config.yaml
n_layer: 10
d_model: 192
head_dim: 64
d_mlp: 384
activation: "swiglu"
init_std_down: 0.0
optimizer: "adamw"
beta2: 0.99
batch_tokens: 32768
doc_mask: true
MLP neurons of a small language model. Each row is named by its layer, matrix (down: output weights) and neuron, and shows model dimensions 80-175. Each number is 128 + 24 x the weight over its row's rms, rounded and kept within 0 to 255. Numbers have three digits each. A neuron's up and down rows have the sign that makes its largest values positive.
After each neuron's rows, "fires before" lists the tokens most often just after its 100 highest values on Wikipedia text that the model never trained on. A number after a token or word is its count.

L7.down325:110120122109123107138099131125122154127075101148092139068165118096127173106146168167181144107126153123100129135157117125097140125127082115102117140090147149139108130119132147109114124151103138109095178103121159086132132095123163159148111128143174125134133150172126132127146132135135167125
fires before: ":" 47, "E" 9, "S" 5, " c" 5

L3.down131:113120096096140113162125099146100116117106132103163084123087153139131163111169198148150128121110116127136144110097111149138142106162142147123116178205167133116082122116106135120091114130148139088113109136136109146072126151090122145092162130150144101146096109187117118159089116098154142132
fires before: " States" 13, "st" 12, "ction" 9, "s" 7, "e" 6, "K" 4

L7.down173:152124179151129149106102138166158160141153161114107105154158138099095129120111108127180112110134141110138153141114131133107140079118108134099094116114104123161137100150118112167138152151179112082154100079110121091121142123094137152080140091070116201116134130169138115122118125105127103084
fires before: "'s" 36, "ory" 10, "r" 8, "d" 4, "al" 4

L7.down160:130170160138095094095164133108147137154190122127104109121139151131123180104105113143127115152118119114175174101114157144138111124104165110196122127147116121137119114142100157113138152121132166130114113135149169097163099153111159143114133138125150153151129131121121179118107131103138120183
fires before: "i" 42, " of" 9, "ate" 5, "at" 5, "ial" 5, " and" 4

L7.down329:143149151074136152158158153101155185113142134140153087123152161115138145137121124132101089115156138089114127158129122124138123118087103143122128089147151096111127097149131088125088118141144135209150140101108080172130094141122157147125142105168173135136132109100123154088112128121152118136
fires before: " a" 34, "own" 9, " an" 8, " the" 4

L5.down305:127099128091117152137099106135115145136102136119119105148119128093127131124135135121108140123140162114134114079131115144166177119088130095124143101099144122096106136110117170078115168096140114084137091108121111115139130169157119142146131147121159144133143120150118127125127147145156145137
fires before: "r" 17, "ic" 14, "ry" 11, "ment" 7, "ical" 5

L5.down328:112080105120112118118114150102131158132102085101142150135188159128126131095076158123126141065107103166134137194115114141154137127129122175129140099163125132106056118131115102104114126109110111156143122178088151128145128116073111160127120117174107172115120144121124143140110148110115134133
fires before: " of" 18, "y" 11, "ic" 8, "ial" 8, ":" 5

L7.down115:095158159145150128106094136110146134128110090105129146150147118101157144158128069133121141128119127117120122139083148072130143172097114133116122171122102106173172135098153158085110167128140161170127146167117151109097111130144096180107133103139093141130154133164164152137093112142109176164
fires before: "ation" 17, "en" 9, "inal" 9, "ence" 9, "im" 5, "ate" 4

L3.down245:109153114116127170134123141162113131150157066136123161106134139144171132099136126112102116129179090100115135135155155159126110100139130117110136122108116157143101149128131115153107165146112133173163163141158153172152110102110115112075105108136132112102150108142117189122164126108140117117
fires before: " a" 24, "ory" 14, " also" 8, " an" 8, ":" 6, "or" 5

L3.down372:076142135132114137116117124122140129069108123132132110107118127120151102132086146106091097110153116116121089145139129118082112097135099117146106139102152123151143138185131114120111179119155106169123148184165094161102174068112096124113100082130167107145144124114122139157118131141163150128
fires before: " /" 21, "a" 14, "ian" 11, " G" 4

L7.down85:149159115140136113139133169175079146115170088112101119119129158124153155131154179100149142124157142085134134071133184132156130130120171127149122112174140100111133103091156160116121114150131134129143095084095180152145121141169159133156142161105128119156134116151155102145157144126124131125
fires before: "m" 13, "ic" 11, "C" 10, " U" 9, "p" 8

L7.down26:068183141136159149131109125151170150111128139116103111127095112128080137137113123174125128129096153122143141140114144121068188142124138133163067124119099084156135160107131091102135145131109149113103118152086075135097171106109121143119122130182111090152109126141103146141163087144112157126
fires before: "s" 25, "ren" 9, "s." 9, "s," 8, " r" 4

L5.down53:139111130052098142142122146123072141145130118128174109161098154139149139157115155124220100100111151152189113118131121147144133147152129160162115150157069144133117132129110101129132130127145162146149110137104131122163150144129141139147085135183121110089134128137105136161144143107147099126
fires before: "iv" 12, "f" 10, "u" 10, "ction" 9, "ct" 7, "ar" 4